From a checkpoint of a small transformer trained on Wikipedia.
Architecture: RMSNorm before each block, rotary positions, no biases in attention or MLP, untied embeddings.
MLP neurons of a small language model. Each row is named by its layer, matrix (gate and up: input weights) and neuron, and shows model dimensions 16-111. Each number is 500 + 40 x the weight over its row's rms, rounded and kept within 0 to 999. Numbers have three digits each. A neuron's up and down rows have the sign that makes its largest values positive.
A block is one neuron, or neurons of one layer that tend to fire together. Before each block is what it responds to, as a language model described it from the Wikipedia text at the highest values.

Responds to: Table pipes and word fragments. Table cell separators right after a number or date (October 13 |, 9 |), plus mid-word pieces such as al-m-ost, tri-um-phed, app-ointment.
L5.gate120:570466488534523424506492542461398518493481459511522554523520524575502472493485467488555493510502478524505449493532548459498532490504502489613500458461502509460531531525522479390533446517568488505543538542513477561498472490531557429509492527477528515498447452483492555508551507456545476527
L5.up120:543500510532492454419480505446476515481522506461564578556495523571520483452546511571510480503546520513490530495406566401497515458463519437583568473505477524421542517548505481416460447558534451465581561540491471608479501494545530484504409504488476511463417498523502522508506501471468515524
L5.gate194:487464474458486449467541465479530458448553418500486505442501569616563465493491486456521566524462451500499486532479604525445475504482520543600576506527511438485437425491484599429544506444530525489488519496493551463494483521479538495466501493511445487402492463550471512514456524553495460542
L5.up194:493433463508470474478581475500460499376513449543511491505557520531561555491492508489427530541467422540521516474446557468454524503523494553539474511473440478500496461393533545457503541491431496496521463527543493503437423490462534450519530538522428477417468512482430493533508522543514528573
L5.gate228:497555476535446456516416514529495463481487488457571529548519514463518553439519433434451494490448515468495522497496493546499502481508477480510507506506481476471475441523530427513528477510443501469505558507508475482574555432502510521461466535526582499508454505506501513561482473409537440519
L5.up228:471518502527497462496413492509511507466529498518562482421524555487506479489450508541489501516531472472461455441593477491461423546491545449441435558470436506491522653593508459490550508553528458514514528478536507518529568428500448520492519501533519517520454453488444529485510416498525492466
L5.gate244:521479500531511447581498433409446499464538451481571538427606486483441498500503480457532423455463521512507494410456540517471469530533541508536511551516509487541507473561467565551489488575533477509473565456429583502547523502510520504531543504529527467497515544526523483515478501485527513530
L5.up244:526459529523532518454473487428488429499610503554590538467548432542529553542539484442508518481543489422551509445395544506514478489501493491512516554515492450490467510533532471500463482451535465496559531503527463503474464500497484510531483479539491450462542583510560500515475474536513536555

Responds to: Abbreviation periods in names. Periods after initials and abbreviations inside names, such as Donald R. Gaudette, Dr., St., Mr., v., c.; also first names and phrase-medial word pieces (Acc-ording, due).
L3.gate107:475509496529458492470549536457539455427476492504459534489492571578554485457413448500486520519498521537489486510530502476471455531566453499453520492499539456516424559491478537522457474506479480509513475497530527446537495522520575518435464493536529507460503470511470470514533437494522499436
L3.up107:510457510477481524529514549453504374497534506526465495489459593580501495525490505476485546512538482532458491556522472380525528518591475498432518493425490506504523612513477579486486536460469530500519445554535477487528477495574542465470467492482564488514535481534509495524545436470507512433

Responds to: Token after capital initial. Fires on the token right after a capitalized initial or word start in names and headings, mostly the period of an abbreviation (M. muelleri, G. R. Herberger, H.R. 1625), also word pieces (R-am-ona, N-ash-ville).
L5.gate25:482473523457454527483563501470547436462443570472515509531524516466455465540489475463495507463533441502582498513507540500514470484546468469545501472531484412546482523467429505489480559474506593488413498528462614540447531519515531516513526505496502572506508481470535499539606508473415492522
L5.up25:461531491464495485504485395491533487577506567537485514501488423494481506537511476535472461411552536536550477570476480462525530497500491441447552496475484549582468485491576470517458434493494439526496486485546520502531544509548477537454516526532445433437488447524515516457517538485472541419
L5.gate40:507467489474473517469430451538538463456404479484434566471445496568510477583445493495443484508510480456522477570481567514533539562504441544458527581496495519505514511527582439498524541527460511536548458464590487496581494553541552533540506494552485529510538551511568493466538488461499533435
L5.up40:465484502548448502468574497555533532492522558499562532521494482553523485612466424498451510487455455463536494420465525536580532552503508510494498570492462452523493447544491494584436507545449617592535509423478512558475472501507528516491442518438530504545478518573482522559491460541511527469
L5.gate74:443490564579426556483493494465564445462529523565488518496469500552517503516513485526500520475543535512511533536433570508428446525478493485421515479531512562510475541489569503497438487516525507471490457484479526425526494527471478508533540471621470479450545469488555544488462446474518500508
L5.up74:535573483521516490508496459472514432529399493470491480510504520520491430510479492563450477432442487514536546465460528467500453471523431565536485489451494533548486537462518510485484471520564538469540545458463452492440538549496493496459490578515533474487501491492479441443579548412511434466
L5.gate346:486462486455470531489528488491531451423458507456433586526425449529508511497476556506424525538625540432579510482428533475537537510517527456475515543587475439462494462449553477499538469512471525507506459434486533424559458468539521466510522498519478467491523469418543512542438490506434489493
L5.up346:503520446587487503502447465467520479485444533488336519471513527506516482548537509520490439495513535532560520486434542493495471557476463538565461540499487567503473450503555547482463521480530505508498499484458617407488484518638475521468516514585522481498497447442486570528469474470466509517

Responds to: Word-initial fragment after punctuation. First letter or digit split off as its own token right after an opening parenthesis, quote, hyphen or slash, as in (s)ervice, "(w)ant", (m)illions.
L4.gate29:575492460495573473493516485427523460503509468455488453457464515531491461471450461571473466469556477445481573467474545517500475528471509423517489502445485492540476524531425563484498489523552442523477518486538529561474582496539524436502492494480535490506493511465441526479529527487444491519
L4.up29:523488410510515463522488461444506421575489524472495500498507537568570488447506508587491510521468467469475547460563542469488517451456482439499557499479470524533515509464425513497534514549551522483461506464493508566455570471523517454525471432534526517521488474496472539507568540454480460454
L4.gate34:512507465507467489497515502460502469472461526526493523536489447499522474498480562569494499437610500518554505543477496469513524466479461526422511477545453508537419492466500502542480468479490480414460505459557509384506604523506493542524495395599509481486552514494558421513471501499448528461
L4.up34:476542483460531547512530487473525423549507471512437477530449455513478447520490485575487506384607536493544568576412518464552502460546481486417545543524467496513496513502520495568463469573476486496424461471483488487553490524550469557545479511564541492540505468565513433512460483461421505472
L4.gate69:511471426499504521473547564484533472553439500457551471464526526525563514455525465469544519465420520519516422516412513515466510443527559517519476496532478585514500460487518461524511462462588453519503545454511547483533494527544473517469489411453514482448530526536515544536476510537474463543
L4.up69:473485447477539580525430515464544510433487488423507543551558476595533537502491458481470382475508497456504491438443541508515471482534473508475571469548524472455463489532530495510480490450503501444437518507462503431555530471517481469488476412520509516452520465528457480518473497487478463494
L4.gate81:525550478510554485483531513409479449456608504470533499464565486581503449523523509505513457453471480452441507498571509492477517531510487519562509543541506502484528495548541517455462430524551496503444475533531542531520513468538496425518502453539530494487423465522548529545560506540428453515
L4.up81:550526464522511454494529512482516468390558467453531514476555492554462447550547467533521504451514518469467584532438423529500543433486490478539564536478493535469520467503498564427482469517532479560496498499547520551502588444540442425507513523504577492477431423504557506547591550549463468526
L4.gate85:502530469503562541507479477536500500508534537473517576585452435462521527450462481538557455463515469402484511425481501432505483479524473516529566492521489495476547509492528544470559440525562479424449442522509576512469471505530459540561483429425543503507521480572495492488429563499477531440
L4.up85:613507478506573546476502532551516543522548537445470461480514551533559494510451510507510473514489512474486538407542534510554510550481506446561537507450525484503475524533438500456448539477487545480485444538499465567481439507484544457496464478464466458530449547512475541556521463494547484471
L4.gate98:532478491540518551482479566479535484510518518568574510537494548488496416497523517511544447431523457489489531494501520539524528525498507455428505456542470460528490559502552445444458476493536532459427453546610471490494514483585503511495502479510526551513454552467525478539506504473481497520
L4.up98:460522518569537480483507490560471530549480471477468493447472563474554488479423573466498471500487486550552489472475508517479524527502489562466436529471521419499514557540519557435521490533464471486487548549526402504573584532518558471492506538541473495482441550489486496453457473421546551489
L4.gate116:519555485510544575489420531521537478475545523501573510506480503481516454510518505482495463496485497460486530526427527508455440523551568514541456467542478464527543538504479503523464497476518457481472442496528492466486523491541486457512548445419476456547516528498463598540516557591502520480
L4.up116:519528481516495559499432526543517440512564494493480511462487513529459470502472455502465397549468493497548569520479482484531574473498548477437495547481593476489545473500496465535445502468477469503469459483484494474519547540526490422530535471542472478550509439476622519554528468513501480455
L4.gate118:527574509537580540545514518422498478522506525498450519483477494486577470480501559475494409449563431479517540517467476499533454468488507545468534453501507552555480468480525498527481472531553461506463467563463431522533526455514505470442530503533525426491504567457509518545460474485462546503
L4.up118:533559481455561556520577520520524565448529488527511476480439580435513501484431435466511449492518511546563497432529499538490456504438437460471504456507557456487452464478490471532467495453511487522489477478417435525558567495521506448440546538541501613512479484503595459582558476442528522551
L4.gate131:517530502489576539515497524463503527502601494455513457455433513511492485458477557478408489442543463498542482500462512487463454588462470494444492491521519511506470499470486550524521496564515507494446475533514521523578552489511551446439518461534491477534533549532510518597476480524433458570
L4.up131:524479520458500499459488490480559562482526531514468456440423478526535441478528530509455459474553470540528464478457560476539507538499481493435553511563490537495501525506467528532478484555542499441435441550474513502519528510506502475363497492481513512520510521505482467611451537519487445584
L4.gate241:570503483477526512465508467474443483537523517476508481515413488482500506482452577520535486505522441525460525489472562453520479538553495505500493509454538468521478490499473488501540463548486519502471477567440503549602611483571477467492575484536466543510584520502455500557490407476488538481
L4.up241:460499484462508449509513459522544539511482441485539484491504453507533519511445467467453418480557515484520489496413532515457472450520534478523519495549519531475402469496462510492541477491546473488447502547490546468498609492472490460446504566452544553506520477442468510560440550482464508535
L4.gate242:544536479493562488453493486491483508491558489463463486493503489506536474531480508427504440479456523414556458498501537533499459553470511529512528515480478517487502531472517450561394555472538487557539562552498483584559595433608543471495539568449435561535506479417517592457570411521459484533
L4.up242:507515531554551507518499445523530559482492504508539513462462545524488514415503513485559435489535502569509472488488458519542527521454535477452544468522460537501429553503504445522494479456459516482512517481527472477467571488551514523456542546564422459485426530466473531441406505489450503578
L4.gate300:529522469503564472517402524524480497458588517477467490439498602499471486494440413479532469534449492509535515499577499556477472550486535535513561530487536442476475514486449469535513510538507551538495508466553447576498563499513519429453454590495548573523462535503521557547485489511596462567
L4.up300:472494469531540464390448510474487475489501497424525518517570537526472457510484426502502458546504549501477514453552572503505508499536506437518484515475450488483428481442472416511575512501503455499454487465583537553490593542558418477457530597536534552514429462515524514510466484508502477510
L4.gate309:539504479451556527555539471553471517501553458435551492487527530538511488503554534442475364463477524551549471563513572512557565461503479557564564498483507485529456483504439470589500509566487504543441471520457463519555547454501558460464477463501464544546456453468505556585501520425457445482
L4.up309:526547516528586550476512442458457528519451469526473494542511525460561452471501540506482472497585561509516462567443564447512494485566422501483473523530406511500492473509448468510510521567441460513499373551404507463504531477462456529467487403502452500496525504504506540473453534486476500499
L4.gate311:518506476559511503477480458505483578502543547517531507499455551519472488468456518519441424452469546533477499512487479494480510478524523515531452475572554441425528569469471470407544550473446519504505503571560558490531511471469477466441530455493471534540432490587485455516527499516505494487
L4.up311:513446478522519500482469444517537525485530511526536414512445546544524432427460487514449477533462512568493506513567470561378509440486515464541491520535498416520402519529489522518486546508466550560464521454448460578518533491481507452429519520521535529517462491442459492504517586454525432504
L4.gate323:581496489526586492515456471483569527503541494440501464530483569519488456516482483579605490471553511528506528534476488519525394533489542444528487492465462482554477562525520534509531412514474455435528442559535543520478470463576490453485477434464508552462472493550490483525537439472474496484
L4.up323:520521447518445472470487499426619475492496455498485466483469526486536477536505464501532442504536484534510555455488478533492424477551513472450507491460464554548523503477477565565519582507489537461507505511544568599536508499517505474440467503568457454554533478473402512557494420453416473506
L4.gate333:551457509509549494540506510465545465510545499454503503556498563489486516485460501508415466376547509533574491464452498480480473477536483469504508474596506434543427431524501488520476515513537513481418560491533469464559579491458471467468515466527546486450507508510472502555470461521436516537
L4.up333:538475495520506452487531489460565483460497492498460502540573510479557554476467523484430440471543489563545487439404529436459464506532361474526504525563478423546433461508511481485450519542509494497497511506499442470502574521448456486458526454502561516492497498544403463554510509493444554537

Responds to: Digit zero in numbers. The digit 0 inside numbers: leading zero of decimals (0.5), years (2014, 2004), table scores, and thousands groups (1,000).
L3.gate36:536498432499442505453564517443410528551505484507580542452551577467472510520477472478525476497503460429531494500562510562463529477496550488435534493535518502440502476512411470492586470542592505466420470448533584519550520489479570488448534512467520523497423500468497519496517516508484445502
L3.up36:565483460536408523404536450408505519501439470551582523473501472488496471478475492493595511548515456454531497433481541510483513515489571480468504467487479536503520526514526473460557447543574461515460462504520525500535529509540560548474488533508563475512454481481488460426495501496519518495

Responds to: Mid-word subword fragments. Word pieces inside words split into several tokens, such as rem-ember, f-amil-ies, defens-ive, Milv-ian, l-ayout; also hyphens in codes or URLs and digits within years.
L3.gate189:460528528506488531509481516438493450502548526510508498499517518453519457410412541504465421511517529525523456497537454520460520570401507477561528506505503500531546488517490534549551538497482509547493517530431500546517592503464455498480509472491514482532435491513472579579476426555472492548
L3.up189:446540503460488475450422434480534550454497515449504534527536514428461501542458520486472507488508555538569475494490455546463422558544538489403560483525478489563571469518497503507540516488504478531500538548486529517562583473511451558486445499492490510496479474489536498509526513510518468518

Responds to: Separators inside number pairs. Dashes, colons and slashes between two digits, as in sports scores 2–1, ranges 8–13 cm and times 2:49; more weakly, opening word pieces such as cont, reg, cons.
L5.gate133:479549455513560507543563512436497425482479513537504510516476560507504480560524446450526550475464513471511524441488459487447482507435528506511545567551473506537464449456517581601468499565542467535458449510511497460498472444554532476502519584465526545471540494529538482563481477465490554526
L5.up133:545556502496511480515474460471408543495566509458546448515527497458482496514537448494552473553553513466468479462466543500453461541585519538556456491515444589533463490506537424519528468462465574499524504465525523470427551476503541513473494479506530505542442445504417457451511533505515523516
L5.gate198:551479458434542511499504469386541518462508534533497486537511536512470503461520469520608568500473522459502537450452467444474476517531549543580530484484538513498495517510501576511472497511551463545517502490502485501557501450539535546428504497562483543505529528539464573534512449502456516533
L5.up198:497540495478539472519489518465524573389520495438484485526458586449559470479553524509533560523513532428464507417472418499499492552484497486491549517545497533474529527509469527475461528521484449505560487508487441498532559515472508467477515486604485554515554565465538524498586514451493478534
L5.gate234:515472496476557439570451510440508413518489473473475506494493570466456439538505503508538535418511500422524497478486465483514455543557456562539480457525493547551458490548480471459501544528503499532505512536576410515485448511556553434529492496432524515485526594453534483569526457488457495560
L5.up234:495509481446533481505534512430564507597455506524478490452524523532459491665480458461507525475541504448449513502494521521460458499506498512528471545572498421516564448455513546422435496513514533489483526503478523512468478545489562467521470587424515437547529442495493468524495492490450478520
L5.gate363:443465505514515421451495504533488469428425520517449508496572485577487481566548521512476652458528488492518443476554541511556556492520477510492569492405538581488492425430485534472542494559502441486493521501520454552492519493402533479496538515495527518488534507444442525498494572484538538534
L5.up363:477491518490490417476547451463517459500558475421510507491541487509471532511516469499514527451520527524411430515403535490524502501509447438493517480500460471499493475446512535552512419473520482458576522476489491495506500494498503501456492453472545464530501444537510462472451504539488535558

Responds to: Hyphens joining compounds. Mostly hyphens or dashes joining two parts of a compound or range, as in double-team, knock-on, ex-Weezer, 1997–1998, chemical formula strings.
L4.gate0:519522492478473481491576570404473521465466469484513489487559483452527466512548523464572469499510494460565467464473516561452515510401548471563507494514460569411511509459453427445499496466476493514519524583434551456504508503447526455403507509467419502519556463450470495489483498520522501568
L4.up0:476506461471466472470495516552395532576571465504500478581539457396537529514536456538490428560488458502524557502548415545455481589458538509552585565479426479494512472522521460535557558492537502532518480547455532530481511488481467573519466479443527455522422458482517493535560471525497497489
L4.gate25:498447502483475444470515512459469452492455524423648486539542551535468570486524499462497440495511453496479527530470511580499457517477497524482504457521530463556466451454507401525501472478520460469477562546551510521449556529549530422505509500455517464476458439418499494495479510571358524564
L4.up25:488523478461598484467513505470511479558458482516572475460576535471535512522482537483484486514543433504452519500446470518473482495554509532557481514467514519528512440431497482478492482533505492550451496551453581575458466446469456506556489499518510539502520502520482487528491531529432517568
L4.gate26:415439517501578543486572447478411518486448481489486468504507469499404429526532586470479447522499465496510489538481406471541527517464569533452529547417486556481574494521492540511506490535526497522495528495516549490501508514437499509514493428491459449554500468451505509535488442502525543484
L4.up26:550467466542597534516475540501517558487515483477454436452572545525566509521496557521508419497533481562460440470519510511469521496528516577525455496519480482466466539499456477426487578523438529464528472490521475519513565499540551443436553525488465511476496560440455500556456455448543496577
L4.gate40:464512499599444485553574541476475497523571476514556560418549564471490515480519503514452468447516514492585455528541531549453470556574448479559509548549501480593478482502551527486492537519476484562399512447449473610572505473492513503487559556481528489487532514496483508493526467444514425529
L4.up40:435528443616406497481531465481522529475511495587529544541522465478460516465488465513494454494566503493518472453512515428483532579520485432542498531524479479541473572496527498475477462526500400552432491498530450573518508471537488495441544534496533480476460472492506458473467458382501542623
L4.gate55:487452494462508482599437528507464475454469537465530522526533486474503491530442506545482487511428473499493482537525468477472491596470530510520508518511402513532517435467508520427497522483500539501488581495508499490518484435475479519530466486522498499470506498489460487544432523447507478487
L4.up55:460473494490486552517510485465510465486424564461385534526463492501535455514482520498536516529440517595492510495437509429482474606413434503518528530490450497532592464498469470425457451483459522539550474466392499523514516510494506495547425451481539433499469470459474499477439457455525511474
L4.gate112:487550520528518529489535556527457452478564507521446423513545545525535432509539520493500529550508526474512480522514494430421500475545555500512522579461485500481490533539535472422482532479485552551487521552508399521509418460529619512446516531466515528499526558492446506491560401486552535512
L4.up112:511527511512557527475385456537579517473470504448484551498492470487463479479489482507444456564531448444513518483506433467532484567496510487505446521490470453475507484476515541515571503481540450555540419528487543516482538530478409566493527575459532532541542454596522463444434553499503494490
L4.gate122:453514475550549491489465502557463540449502497521579422523552508485484437591449463448547467545478442517607485538499433533410431491581542496484468486498439469511529457519496502457536486501517496538479448534588542490531536482565422490495536563533527570591509514488502478534471486496534527529
L4.up122:527547516469501483499548464529573509511519565436542454482506478497592493521556486510514468458545512508481478494491592459510525502531513467485548453555583491477535504547492517510521444526502451508569383527533529519452523537511498488428554502447527505455430490538446490456455505520484534537
L4.gate186:546506488414516482517476519498494481503513492462478508434399556493495466535458522562492520498501505511509461550518479536467482553558538513509510557469518499553497493505423521511443518504483446529536549512401531482542545440499563527481451505543457569510545578536487559516595544491542508550
L4.up186:574456458454549497526509474502499479443452507499468463460468519484559465558508532499500467521505508524480479524489477461491543584497501427516543510460491471496521505434516483514409492480538439492581473520474513484462510494517535468548412545542466530488493471565457541520554573485566525578
L4.gate209:530498487471536487544451517534491416491572515492506561464449484526427479488507496499471557449490513511521468525570595472472503483473477571529442532511565502499596438482533564509518500540505485471513530442514569489501411471468507496555545481524535407431517531514545549467516487531480520477
L4.up209:483512466492530512472472471492539474497494520528460517514494468496499551516543491523518503496503514544497524519531582442543502441484448510471425453536527455463549500493520469503471530490484441445517494467512559455412464463496420480549535471525484447449454537501547517418482528493470510524
L4.gate243:506558500541544519570476511600527468512487482497502578503563562453479524576468411488457476520477487505548454550533499542481475475545423482464492498444578538504501475560497473448592475510481508490587516545543473479519519457493566529486447491525456606496483524434531450550516491543576498525
L4.up243:437454475500499463505454528505566479496460401523524486513550513490499524543433467520428504502461525570566516474428458525492473486574487498458504453498496472545553484516542493502577545527506469526450535551479557494548559471536514479548506554554500525482507491455556441569439474497487462517
L4.gate269:533445480483451512550503514484457491532530508467599412470571490453444457529488453546484492394538473492540518504513434445441435508457520471428495443578526491518470479463413501528574513496550510541564506487512529556497521470415487448526530467602512461525490504515480450499461501492501531500
L4.up269:524484492547493560547529518511433525443510514520581453517578465450527450515502420565491496464556504469477530553488463376471510487497487412469485416515539506507474482420466488504541503478498493565517508476517464534462524442440490420510490472519540510558491482532469413501450492482489547518
L4.gate272:489593500482492495444499484532472518488471489510487469542499496586430507505492407530539465485512531429440459482515441465523592481509490538504533546459545491404501486523532459522484518503528476457507526526534468546501411534506539400479553517452559511487497469586459558464532485522522514510
L4.up272:436531457502514548493511467476531552451489493478496495549520450458415474431438553489417399447491508410487428475456418499465461509469504485455533477502562487521480510538504463470576548440530532460428483567488582550483565543494467490506493578520483514538468447489504473541569483487475475475
L4.gate284:486578487589553451517496493476473519468523511457437471521532516494542438478527515506519540508480488477483486488517460509498476511552517553602529542515503533538481511510439530462436516565480527503469497510571523565549506532518480532486548522484507501509485526448497479533504471453507505530
L4.up284:472544543486459472565549466477481524427446470512583449634535506475512520459485466526556494497554472475568490477486396526464530477503466523481467548572466396510517521449490527506497505462443528549537460573530567540484447550481458462491508509509568579539516420548501455532551529482473498449
L4.gate290:528489459478486492582497439542559441486528476520455484467603467534449441500460446465522427492491513485416492548500543403532497503514471541563442565498468459507522458494481562513432568519456555518549531482541478547502495438526495412510547571481561523503490452491509492535488503525464476528
L4.up290:503579516555558495575457489487511476507550489511488464431605445569519429500532509484502468561479414525430506524511540460542512519538469563555506565524535494513509507525479537410460532536455554517513427458517420506478453552481457482446486462465535474525547521522498515480434478486566531510
L4.gate328:491499412457578515483509522435459515551523462494556479450468516523506519482490418435502447472475521454529458468465544516508467493523520551492517500513512418530532484473426598519483518538491571490479516461509488506530567510542520501402433502502513509504509541465515460558514551551490451495
L4.up328:469542425502554523446503464452525534532450483518527538522499487470600574511504409485493447551473524519477537426432504385478479477543457492543483497502495454525520521452456513502483514536457464521487504483495504552492534451527482519432438494500520547538505523525479443598491525510537432523
L4.gate340:537500521490636531523498537526486448539557538448476513489516422528549477595533508487476463468495440491446430472480483464530512460486487501498541539531542526529547497508561555477551467570494538490525450506469447511512515567484518507520466524518430443480537406518482504520511557517572458493
L4.up340:509498548472509464508442525458450490478523534483450436529520522461497487511496526480447501521498522543486555530523485503493503412497563546546548535449503585507465454509483525498454499485470523531445480461488484548501517430420499397448558501539525455539544462506450523575522465444457515533